python train.py --d_model=256 --rope_base=10000.0 --rope_fraction=1.0 --attn_scale=0.125 --init_std_up=0.0447
MLP neurons of a small language model. Each row is named by its layer, matrix (gate and up: input weights) and neuron, and shows model dimensions 0-127. Each number is 128 + 24 x the weight over its row's rms, rounded and kept within 0 to 255. Numbers have three digits each. A neuron's up and down rows have the sign that makes its largest values positive.
A block is one neuron, or neurons of one layer that tend to fire together. After each block is what it responds to, as a language model described it from the Wikipedia text at the highest values.

L7.gate275:153141151127122136157132121130131090091090134099120166116128094139097121143136140102103114119142145084131165142162141119098182122178160126126073157121163091150128105135119132189152157126109127121147142135177142125177129120096158123062175116119153180136187159110085144119120164094108164182145123140118133165136142133159123142107092111097072158134128171132124138109158085109134152109124
L7.up275:113135113115160171114137098130119115073135133100152121127097140119138113104136124145092108143145146159111141097095115121123112100135111156115136126133147066135102155132120123126104153121130143131074126097163121103148143073084127124167126127088134109159125166076104164107116093123130115141128157106120115132122160166107116128123105137104085138179086108127127162113155112064141151133152
Responds to: Clause-opening subordinators

L4.gate115:075120145134171119161111133106152110133139180151098082122099116157101153161129097155111094180166140104170100107156146142083127171131116113121134092085124147111109079119131158083126168119163109134133102132098117142136171133092101075105099109123147122123125126144138120108141141143093156145135177122139125167142154132147148122140119108131125188141148086127152119134182125136112137134080
L4.up115:110116138114117176141144073184160143132126101134137136113124128159100094126114166105087152132176112130081078136094153099111147190139103145100166122132107104164089122156123120120130139137132142157156138128121128129110160133151118168120105103129126149150124173091099106137143128150118127139123175147098116141134107114125159169129127170102082156108101144117145121133142091137124108125136
L4.gate124:101159142136161109113150103133143108105134164084096143108142098164129168141097172122142128111139142103118154113131165158090149130104127169114164153094111075123144129174117140122161164137104126166147120127165152093142123132130098168124137149153139134127125100102114131105098148123112155141109120118116083184164148143165127119114112095154116117205137134132135135129133171096160122069131
L4.up124:128138076101116091124146115102138123100151103145125129142124101123106159083123128094112158125111091165183104157120103126102125121134098108118136124157111141146150135134143148086123162146130130129110129144197119113155125152141104107153166133099131104124157120133161138138107112168102088135152184108133114119141128150144134144141123097074133189109105128090139138116143168074119121122175
L4.gate169:127140091111150112118180137116131112145167178110068114161102125140146071106052131142163150098128108139089181123126094185128092123123135088141128104132127139117146070141104080129099132144146118163121138142173091098134138140151116117072135112117126177171120150138189126124122150091096086191104139119118142136158128147147094123141100152122142130144152177134108139124079139116108139125110
L4.up169:141139144158131102120090113124122082156131081172158100154077109117128125125092154060148105166124142143145099134121122133122123107177126139127114125197153131073142129152127170133095145111159120159154129150109158098115149115142092115154121155152115167138138140137111148144134128100174084153179156133108094161110098128127132127195108135119117112103103123127102132144143112131101155158127
L4.gate190:112166106143135090135134118120113158126190105138114117134119115155113150147091106106145082146135124135133131118150096101113118133096113107064121104148101191103128084106115126132185157127147129159114124125133135118173150139143089105128126094149136121142110134077119139128115152120086149155131089134102101108067107162124111124125154113137088175138139149119162120164162129133127131128135
L4.up190:143162090143131133129094132084097156131130115100103130135124160120135129136126144131118150152133149151123109108152145160135134142160112117126150141140125156095150174136095152164123155119164187173136168107102111108152163106150096156110099096185113187169109148152163147113138161144116121123107134138141113130119148134108161133123194075117186112142111147142139144154111122123170108120142
L4.gate213:115186136100136130160135131157168125132154110149086140131135136139092141134103148126128110150182149103118132151156171155126151115110174148099140081138087176120125157147126112163194117126135136115118127105103124105113137130129124093075156125137142162138167113090146150142134148159116185120087141122127129168157143164122076144111141155137128148150137116149131168147105143134162107167153
L4.up213:134125112097131145094143119162136127127138114106167104123129138157092080113136099137138096147121081106109135130164150126157114150092127132119137080154146169094167118104140157103103101109126115130085128151119083107124135130111128093098092120149135140114090119102132137144084121134076112143064163171124095130075135108134124112180166116131138106137117122162113148155126093099130136124143
L4.gate216:136130157128123218091131125136117099120135118140157164155115134111157100074100151153083102107113117118140136139167135149100161114101112138138156150132072147133164138143108146144120137138153115139117095151143159129129133122137118127063105125161127133113122126150148160077122183121175148155104134115105152103154149131154098114150148105101125131150106147125153110120115151145135148154098
L4.up216:146151104086146116123156164151131148111109131136163090149152097156108094138118140142135128146149082095102150153124141124123138138121131171171132091131130106105143105128118103133108174109107100096076140105084184140148142118115120118180144109118155090135141093121143119172128130128143107148133146142110115149155135138116118149126156129141140083126148134133147130120181129109120107092151
L4.gate241:109131153100125127134158171102131125144095104135135140144138122124117105161142119093129085113102087133152161096118150136143113171137125127071124140149177147103170101154164125145154139176128103118147137102151123090116113081120163145139105089140123140159115109161108112097176121127106138144101135109099128114123122123181161134099132134103175162147159135098135117135141126133127143134141
L4.up241:098130092116128125138074136167139185094135099089091092159134134162108104106098136136156097114141124129138114115144123106095118148108089128105108131141124121106125155148142132167166145115180103148148124129120131085153144153112138113087143120133114090129106135098128119130107136126148094103133124136132171115098148060076123081128115148136123131141170125112195159157099152157148141101110
L4.gate295:145117127126188167100134093090146120114124105120119135127138127121082119120076118110134122157178143146093143124115172107109135170126110149127131099133154151096089135132078145087114134134159152153113100124168118129148120145163108114116137108131110122128111156145100183149127107115090118156124133162154172165115120135134154131107098110106148113142137144107138109140109136115108158110127
L4.up295:160199130111135102151155088146093121142127167122171119128113090164130122111128119147115108119158133152073116144119138144091164106111099117126093098120128151145179098120121135115189166096122097108148134142136195113126160100108117143111119100128134147127174121112125123160139133117082133134142180172098123144101148125180123101093122123119175153133107105119129112134157096129102118096140
L4.gate324:130106159084158124165162145117153149104162156121098121130105113133129158114115118118164129127141129139141093179126141150120134166122096133130171125165140140141120153159104118142151156150132134151150120099064152102097089113165107120086126108148156192189150145136141145119107158132126100118080166099141122114190102116157118148091131126084114081157148120099149140148123131124103161165105
L4.up324:131123155156084116112126162104132148138120114161083124110145108144087118142159126101163114165157125081133081092108128153098138139150126115102113134156130112116113140110129119142139157174096105120129137131156079148106110189128083144115149131137145138119175095142151077125138141157090121094109158168125161168118112168142115113140129099114143072089123128112125101171126111122124093145130
L4.gate328:096108091108118140166141153143140115126112149125156166152150079143117129121133151117119184154148127120115144129132110170157136201104143116133153133146107130164166098138125155101125165100130136075110128144066164169154112100134189137109122117149106123119122068098143133144155116106153132139130144182117136163136150151171131109118169096123144154129143118122150127132040091127150113095140
L4.up328:080114143127075145169092101138150117128139113135117166147098102133152113137127135115101170119161127138152141133149119112110110141155074129070118048084122112200157142098106157112096134120141114157136151189129136151108139090113094133105092122157147103142142131124160125168087115149143130057115146191119113154107109093108143170169146134119126129131118088114170135144139166139103111104141
L4.gate342:121170170075092162141153132141174180141079160110099127126081117118117151136122108105136099101129173182128102142162124113138071153083125122156135119112094131140114126147121119078135164120134116164154117139132160116150134128125170149115151128127132131126140104106097120112151125128137155176127136125132127119180103155111127122121140113097143168134084117147126171114141132134119144105090
L4.up342:121126141129120093112113117161092092076134157103108127084140140127061106122105151140140100170121167142116157097095123109144155117130148099130106111129129145135129102125173120148150091168130149133196149122136099128131111125156104130090140124118098133110111143118113147134119119147122119128113130073177090128061137186090154157106094098141179109131083122122141112083142170105133143122135
L4.gate362:106124122117102147124126127090126151194140105106129112131129127125171136133128095086163103102100119106130129164155133156173110179120129129073138134131156160185134117130109151126160103161131119161098136145130134100129123174159114130104137043159130128126146126151153093085174146127122134143106143117124079133130125143159141155161151105110101162128101142155139132117146084116137139160122
L4.up362:143127121154117129170120131154157160117141106084129122119114142149145113110103129150076152112153172121133126121123121086128114139081124126093115126135128165138150142174109161102120156149152110097146151041132168140141179076127088118107108143144074172113145137125128137092060097131095146172140139110176124152158141144140183123066162139100115097165087130165120161133159122130142157162150
L4.gate551:102133120097141120160141100149126133135141147108137144153131132144117144144159149093114051097167142107103144131132129152175111133154167113130150167110111147151151188135110113146144138148132084121179115129112086071120168110129112135085144101154159136138123104075139126112154133105128120104110119134129130104150166127121113148118091100092062121143136127128199118136106146084123126118110
L4.up551:132147099159172150102118127129164108194127145168111127125140111091117108143098137131130146129135099128131128128125183135134130133158106112135132153139098127114113136136120118150110139165115138148142105137130114168100137161114151127141110108136152106179152126101074138120123093056172095157095100126123110108104116102139128130140112112150119067149100145158106106176139131131121145079131
L4.gate577:100123077116106127145159118112124104125119146098132153142123117089106147165131128114146136130153108105116113146126120106131148148122140142157184134105129114093131136130070117076126170127107143137115134142140116153102125103100131134142178138169166190182128118127155186151142130162074086144100137127109119106153145121124144139154143112112111111177138130132166124128132158098109155089120
L4.up577:171106087122091089147123142138151133131125142119156117147103146141164131174147143138096121126180146088156170125121155152186124142086149144155131139158082122123157129122135145099130152083112110096140146126147127137144139129148143162124130115108157163133102137164112116133117153177102110098164159128129088103117119136108106093183134104121129133139142096147150109129108150076116126108156
L4.gate633:142108115108135154127133109107090084102103093105176082163104073117137122109073164050110093153097159113132153084151128113105104138143116133076111117145137200144143122141100160085140184094100127141147141161163114111125077140174144137134144132161137175148162129088124117110131111148092130158116116127131141116132088144124093163145128131102142111112113142089151137133157119129098130136124
L4.up633:093113140117163122101161092157133095150145079118188153092132114177093118160137159111087133135137151115154175128139122157122098154172132110100115109094123117162169141123103141151167147113126129122117107124130113184151111143105084163158117135099102094103115119156140127134124082109131120151134126143159131135131147151129127098132123108169126128087104115153171121123109113166173109104097
L4.gate657:131126115092171104133138130094127118107098136127125128147101112140099134141123139151108137135154164126151124113102128110129163112184176127113128127154127108138105146134106130127116138135169139136158146138138119128147134131122115104077168133127122145098081101128144169152119183116125120143157085135161147141161147141127146148115113094090158109104126146124111161143127119147154140141131
L4.up657:116124123121112166162145147136123112099170146136143142137110157158112145139093143082123140176142159106130124111128096157121183149125109148118137087127134157144147163118128144149095181109095152156176107109185134105068135153123133142153134148146165131140169133128103133125167143157106146093133153139115124156141142174071083168113117118098154109134104111114160115135092093124138031133119
Responds to: Partitive "of" after quantifiers

L3.gate47:134144128089138138116125134115120094125083075134143149136103120136129106177139104096160131130146118134161080147134135146083114118098135135152169153166134183155130119100081100126105160132101147153126107135131113113123138089139111083132116147102146148167139174157140127084119156154127127153134134135150099143116159145137114104152105145117144138122087172105126159071123111118091116151139
L3.up47:079145121109142129128101095097110107145145109152148130130098107136133124123157123142081152161126121091096106149114136109121147097126132110126137137145096087132146178110106155147130142151126156124126131166093118200085081148141173045116143101121119117124163162145153111135173115148145129103128146120086080109099131114174127157137095131152153142135095104136127178131106099124142153120114
L3.gate112:110104099075114102100153152159133152109085121149118104147133133104171112191132108095104105092163114128138143142179102116128112162115114130106153123144132104141160151098127172115157125186130110131093129127139095116107106107159156118159126148134173139153113095161127146143095130146106133132084134106082155111164146134137146123119129125157106132085135143141136085097134114133166105104127
L3.up112:148109138105124180103134120128118112127150141152135172133112138134147073152114135115089121123145129103109122159163173101190156130121150135102133152117099162128142193145145147126126120145136111097104134133169117146151103151189166093145133146150138151133156113160141088166117157150150130116091141116158129148121148138111107119090145104132141109136129026126112089140148123106121111132122
L3.gate348:114124106103106164133122085138118117098097079129149155118148116114135143177144155149130163161115146138157115115121119124110193132095106154097154089100132184151145140133172101139112149133137152168166134121112121105132106099142123162136119141134142138130136127154151121100148159165137154125067126134127122144105164125116138174146100112128124126172127079106123128132137144123139120124131
L3.up348:150103159148168147125128135151086125092119134114161140114153141144122123115154128116138119131115133111141113101108203143101129130053123132104095126098168140142165113130112120132093114089132115122160119118136210112099157140172123112132129147133108133146141119105117089110117158169123143155112128088098117138134126136137133095118139135128134101161106095121159156145126116131105118109134
L3.gate422:134124131108152114164114119097161132083120132199163152082131125116096126119132156116080100095157123102108138145166143124131130128122125119095179102090177140150164133096149097142144146108115153147169128121131167119121167100116122086150135149136112125135161154132072153099141131105111147148089078111151099132148146145164138144125112175149145132126145116149091141100120147164140147180138
L3.up422:112136099167154147091118140110081140158150149170135105147101098145113141141135125134124174105110129111170068120158158113107141112113163164169070134106105131098112133119154119111128149128150108103141115118130106126129131178111113154126128153181137156144156114103158118149123149136100097134144139114150155111143154119121108158063142125116121146142105144113106134118127182151131124153110
Responds to: Abbreviation periods and continuations

L4.gate43:124125135137124102158136107144115103127109142095116134110124101081129087142112132123146098101110128097134108135147170109165124112127112150158118103145128121131168121120095129112126152162108105143069139168142117135102129090139072149129138120148141157144164142142132131105141148099150140154148059110110086174107116138148138149156117127131149134107117124128101131123141159159150120102143
L4.up43:193143143153072111112105180140143158089135134147156129085173155107091100145134076125155144076129153115123115127170116134121134122164108100117113118095192117145171136136083092105148127153138151077112141131148133146104141164117128145104152104138140102096084126134103115152115126119151096166101121109134106174133140152149146187153120114113130107099111105132151113132113139185079111125124
L4.gate73:095122134115120090136157171121190156099130151141100170129140147120097137160132136100147111125152110140152182131172121127186154128138158123111169141148131103141099124118155130146117124157131123130157131151118149102159113073142142115135151113139137112150133134132115130155155123143132126146150114094104158120148108161146131159099096098132112078108090115177153129089120154093121136187118
L4.up73:111108135110093143124154148131183144097149086104142131146131107124180118100154157157115120121113124116139136131138175110127120150105129120123124100141105137154129105155153112170101204100089126121134122143115107158135157078130136123154116146125118101139133127150099085109139134122115101145122128137141139115118131107106141114122121156125142105147127166140175155157126111087164125113165
L4.gate174:114106085137161159130136151149158127143160149143145137137129110101144128133145097092084164125167183165161118130116104116179165159075113153118152137195125042079144144162171123138095149111135159124120087158140131118135130104141142141117102151114143097136143144125114127136160150091122177137147095081140140104132141124155148089158097124148120124097117092105094099133097127112132095137111
L4.up174:110138140094152163163122121153094162109155164119101144121133175152106124118094114143119119114154128136122128106135114135147096106102121157131164145122157097094129113157168097154092099147139104152157141099105104086161152113101158170133127141119116129143131111090104115125097120123145125109120121124141107097126158146133123126136090113147066107125110109076161086103104108145120169173174
L4.gate358:099145144153112101134147144116134102130098139131132141102137121137109172132067089095127150152177136133116118159122106121144126145115117126120154155148130182114150141121100134102108159128123208084123117117106136112140150090105126141160112125108124121159136140101120115135125116128153152131151134173137108122139174129117123159103131086110094181102131116130116142126124122126148164114109
L4.up358:114165129117133114158162137104121152156123096088134124084125143126143122087125168086116079161115126098164122136169167153149148184120109133106154130098163116133082125125138153126117173128098089118147141158150131124108112109146154135138107120103126135122148157139149114126107127107128126125143171099092132130105116149114132152098136108163108164132151147164139105105108145104139123135086
L4.gate364:124133153101084132181153132115150115166119128126140128162125100117139154176111090110167132076174141141128119134121136167113133164166107105088101142175157131129167099123087112087137142135138122109105129132101116135155105135140123080153124094154155110155127113158124158137125139126150120100124100103140164118114095118141113097160120089140143166114103169144128099127116153164123112092138
L4.up364:131143172093104108152148126143133163124145091118110130078148129156110107137135162094152118135120166122131121088121100125131146150132173118135145148147099097103140128137118155150143127162138206115142113129114116107120135142075143051088134143111168127114164135183126118133109158093126165131170133126117142188141152133136144169145123192145158108117094112147105140120133137121106098130185
L4.gate388:171102116123129137144125114100137155092147128162138145144159171165114121124080155080128141142138134178147122145142118141146101137121121135131137151130138085089107129121144108087109120124112119157140118094124127098144062069127152134168104143105144118131092104124135193145106127092100164164127124120127108124134134114142104131133188181114113116134098093114082141100107158126132117127101
L4.up388:144104132095116118180099118120119185148147104073115148072173157130109146160151124071137113102122142169116125100135118120162158154124148131152138112103140097109139106124115100121114127151146110118132133149103115120124146135138129162103084137113105090131133149123120125123146132124106111143104095087141130135127152164172157143161124109136095113176123099090119156105159106151111125084147
L4.gate415:135144117102117082145118143100074140131080123141141095128125129126089129087117143108114100105159116138168118111152106140148161130176130152124144134139130111113150113113114069138137111114089171112081125107130061135137160110132118129153112108090117097122104140139119116057125160106147119104163131094162122130125122123106207138114130114138124139121142165119114120116119149145145092088147
L4.up415:145079123123131137097146101165143110117149153123116130084146160107093111069104127184131157081127098156123143148130140126143152127159147079063153151134147104175112121147113140111130113157184124125141099125143105128118115160173139105113137160090119128121110132092153111170130150136138090125124095150158129146147117150105111147166091087175139143145143124142100137157121151141122101156108
L4.gate423:083109148090068116114125115093167165133109114112066114138101162112176145144138116140148126131141162116125141097156065151164112122112131117114138112154167109104149162126138114168130139160115137166134127149097135128128110151098129148091101121101110099154097117122098102133122153122148152189125127172132135119117132154139128149139137139123112116112123151120107153106122131135179125147123
L4.up423:102123056102076171138138163125130142110154090136149109104131150059159137099162080150111121152149147106124091111152115084143148122134143110126145146091187151112093120104147115123137111167182091117128152136097149124140099113109129099138129152142126106129131135133111155114145110103174130148140094107081092136073133153169151147150105116153103108127127146136135164118138121159132115096112
L4.gate462:100086104102124092180106124124131170155129111104117161115136128158133099158101092053129129126125090140139164078127113126126062168129123162076195149126158120137115122121142148069096127129135150132116102123110118115163115091130123089130167134126151094111140123152142097159154148127136092102108137143167129135189132117089101131193132118147147121127112135146137143155118130101103103112125
L4.up462:176090115119134125064142150128145100095097158121132134190097148158119109141099141079147113118127106143118116104108098097107100114141162130124094178137112084117114116181114133097158137162113141149147116161131114121140139123125110110136120160152148135085132142115107104111123154114150141132181132102100191126140122130167137134178151163072126150111110166142130107179122150109101159112101
L4.gate515:122097185099141099155140124155128164093123112108097109112143152144136092143153111100123105155116148129120154112150081140138107122093138162104154143128100136120103083133199115127130127141125138113125127120129135153145150147121135167157141179104124146165159090182082124162123123111096128105133132182158133135134110134143124095112146093096127134165160101108161127106127116142164115132118
L4.up515:120092150139147114134091143140148149102147098114140147131139131148154093133132110148146139105172119131135145119118130111101116164147155106132122088128128145138163120183114121091118132109160154101148129164080122118132156179100081135104150122128142138116181137123137150146156141127110153128122127112133145120130118121087089142140133102133109134141093107124120158154152163123111114120103
L4.gate527:108108136079102111162138152129142133102140087064156151152089121103109138136092108127114156131190118132168114122122104128158108095083125139107138124147106154105107107161142110122124127124125146118106105113144123116132126102115116080139121122090132074128121124165134167112097158137108143120183167095103149115135148101139105115148153129108086151126124138134148137154134128109119112157098
L4.up527:167131106106108061171149103121135101146159086120110109131192160126114097077110106106114146121139129134166124111193110123141106174131120131133130122131159124146130116145091099157082128140145090127162155127104144180103108155095139132150150122172095116114116136111139110148105108109178129148137117134137116163102122121112148135184108094104107113115117128174106145108146134103129125087193
L4.gate549:097166162129116129140167127099112105139110109100113121149118141137114131115153104175133147133152164166139124086119115119121120120166142162125120112148110115120165114176110140073086107125128140082142146107143140134131092126097161124130155146169096119115122087091130128113193138122122146163134119127121170151130170119174118125113085155155103150132125072104136099115134129147142092161119
L4.up549:106160122132129074115113143171143135106135128120145109119111103129112110088105126169187100096133173167158145063106091138103117123131108128134104124122200155135155111127142163116127156105149093103105113111128160152084108144121120092123136126188133097083095112115145133139122143150145099130201178102138116123099101139125102156158142100115180142125087141099151174109103147120114109142097
L4.gate569:107110115101121121143114127138113146099159104121113158120153134149145169137104100129140127141189129160129112145111125123154157129143110134145108146179141146086135129114092124123138150151115115183152144138132127100143129096173088107103119119108130125133155106106124123144105126091090147119133130136087145105140119092169118134092106137137130108133089103170122113132117141131112119184126
L4.up569:154097114075145142167108144080180122102156097113092128106134176134148122149158084142122095149168083156176136114175121127141160153091109131116133127140128154078128120144134107131120154139149138101136124105106125127125173155120155137126153144145162091150101132123116132113105134080130135097113149130108161117143105126146110147116106104075089134180149136152141155140105137095086144146095
L4.gate615:152102125127163128128166116152137140130132117187106101124118131106150116152129083118093106158199157130141114143167063136126117106115145084151124160052135133144150133117127113107122172130156130112138083119095146111127124111163098115134157126138121135186093136147162101131140141144114172106169172171129130152143116105095114150156096109136131147132128149139164146118141166151095141140114
L4.up615:112122121107125126119120120085132143158135080152121099141081131127120111124122108096111128137133129157134147133144131110152150124122151137129127143162153128105129116079121094167123127177114124120094123152152147113175132083099133090172161109133194121103071146129136147099158160152164126102138186123107119153124085082143092111152104115146163163119114104118113162147146143140105115135157
L4.gate666:095130132086095144120149120110139130170111110131120177148153192118126115172126133091136136069140147119118108086114124172139160192127107120082141109100155093133112127140125079110113127194106135117125135143128125178098090125142143103135164147129139145086145132102127147163118145123136131142150136164156150119140114170124118125170121144129087165100118154150103099085139167160123135124124
L4.up666:146141129138144130115116144076118105162200091114153141143123122162108118105160090154149095133127128135158093117113173149162118129130172138111123128156134159131171132152116088129149152147115106087146117185127134134109104169137134114126147114143120124180125116122129134127114141128125136199156084109096148080142103129165154138121111111085131149142160133131102122143139138148100173099108
L4.gate694:128150137135141178134139092126126106180091136099110142101118111162133140152128124096111092138194141132120154141143134134119152164129093123098129145145128112127121162123103139138130190187068121151168146112157134104094145140139125148118154126103137150164120124110147123116135131096112141138114140133140188134091102111123174134147128106123131154165124127184127165174126145131143160156122
L4.up694:091145098130169160132110137119129127105100111121136118094077133125085156115115163096117150127139086139176154126145174107116117140108079092150124093156083153146123098188128099103109163127141182121093119149169106112135116122108144162142101168123151154148114139120142132120137113171131109139138066119147110120143165125115119165173094186123119172121121124144137134093106159156088102130140
Responds to: Clause connectives after commas

L3.gate71:129114113127091132142135125126115133148127196115113155128124130116118098159106092093099087079067094112156107130100163096135095136145138134087114134149093141103118136131164138134132145164111090126102123100134103124126136137137121127149097133098149208138164154135137128124136157097124116115089123120147114174150128150181103143179104113145087159141125079127103149100162123096146129172149
L3.up71:137147148064139114098099118080149133138148159107159104138123150126179090145093108102109149135099166130111115136102138177078117085111111131136118113105135103133127141126119113119134124112107097126173116092120125096081160121125141089120131103158153156175142119107105136096125159139095175095127142137155118174123124125132138100140099149129176151108098112098123124147101121164102144149157
L3.gate299:125165156126138147147168103118106139125151135114136161089108102086126123136162162110134139115171110154146082134138123132106153159109154171116130124141127148135090114095124140166141164148133101123153117112166138089127107124084128128106112121107131174153140121136104170126152169115144108076142123099169094169135124126148089137125121139077170145125115120091111110166156153142143126143093
L3.up299:136109174109145116088136138081118103110185084103160111136119130139122158133102094151131134145123106082124149155166137105117142130132129195112096132088098128141151095132117165122129123121085118130159142121129162145130134157157129152114128186145092152120087145117123093107081127100132153143087122163105168123121118111093141163141100115116118110192134133165080119062103138113145176083137
L3.gate612:090115116073130118159127126127113154119135112095161131107146110113159105159085140111135098133143116071065106114142138148133088133134135140124141097105130141089143169092129128152116131132139104122136131114090111113162114114142133120143146150096135088158139145123118150144131158118137109161169154157125154128120133155095160102134093105159154106125117140155130120146118151090095142095119
L3.up612:116176132113124130142180140114137085152147143109153133125151112149139112168131118134122169125110119115128150158123125102111176135100136135156158167138118114151171131156163138156179127103140081134123133149147126094143123147149079103111121103136125142190085137099145126110125173112115126120092139154143131082107125123131116123108132160128122163136138122175179134114156113138091146110139
L3.gate671:143143166108072091134110124108110108140169201124139088150120102129154119135139126147142096093091129111131125087120129156143138143130135087151129106098154135168124162132131124124122127171112136119114123174159190070110083122113153119128147157123154156157081134156136153137114175092116154177114192153150144112149114154168113150140118143141152146107157112118157105141140148149125126105143
L3.up671:185181111167141132144152154104104110124148130112131147147187138159101110133121134134136157166103125145149077144125139129165122146121131082132089130123143147084111133136144144131141121113101135135138125080109094078145146139158126147067146134145142147142155122141151168131122105130125134092140121154137175126138154110083129172111116114142119101090136123134127130111143121104127094136147
Responds to: Split pronoun word endings

L7.gate443:133140101138140143175120127109132134116109148120132138130115160116136129131133102078159098095127184140117136159145123107153144163041140123171136155174125155152143126135147098127135120110138164127099114160114131152156103125120144138116133137109160116105108129125168159122135132129101143135109137151139095070126173155153130176131131111133104175134138140077122133090111125167120114158113
L7.up443:078154153117118115135141099103140107117158153155130115151137152108118163127112150136141124168130144126131142180158125152114151112152134134142168159128092087136107153095125097125133161144116166148200124166145141114146114074118139150094120132109124109135096127122104137115142146166152113116119154178055117131142125150147136103117146133105098148167159121096136135114124146158162127106137
Responds to: "One of" partitive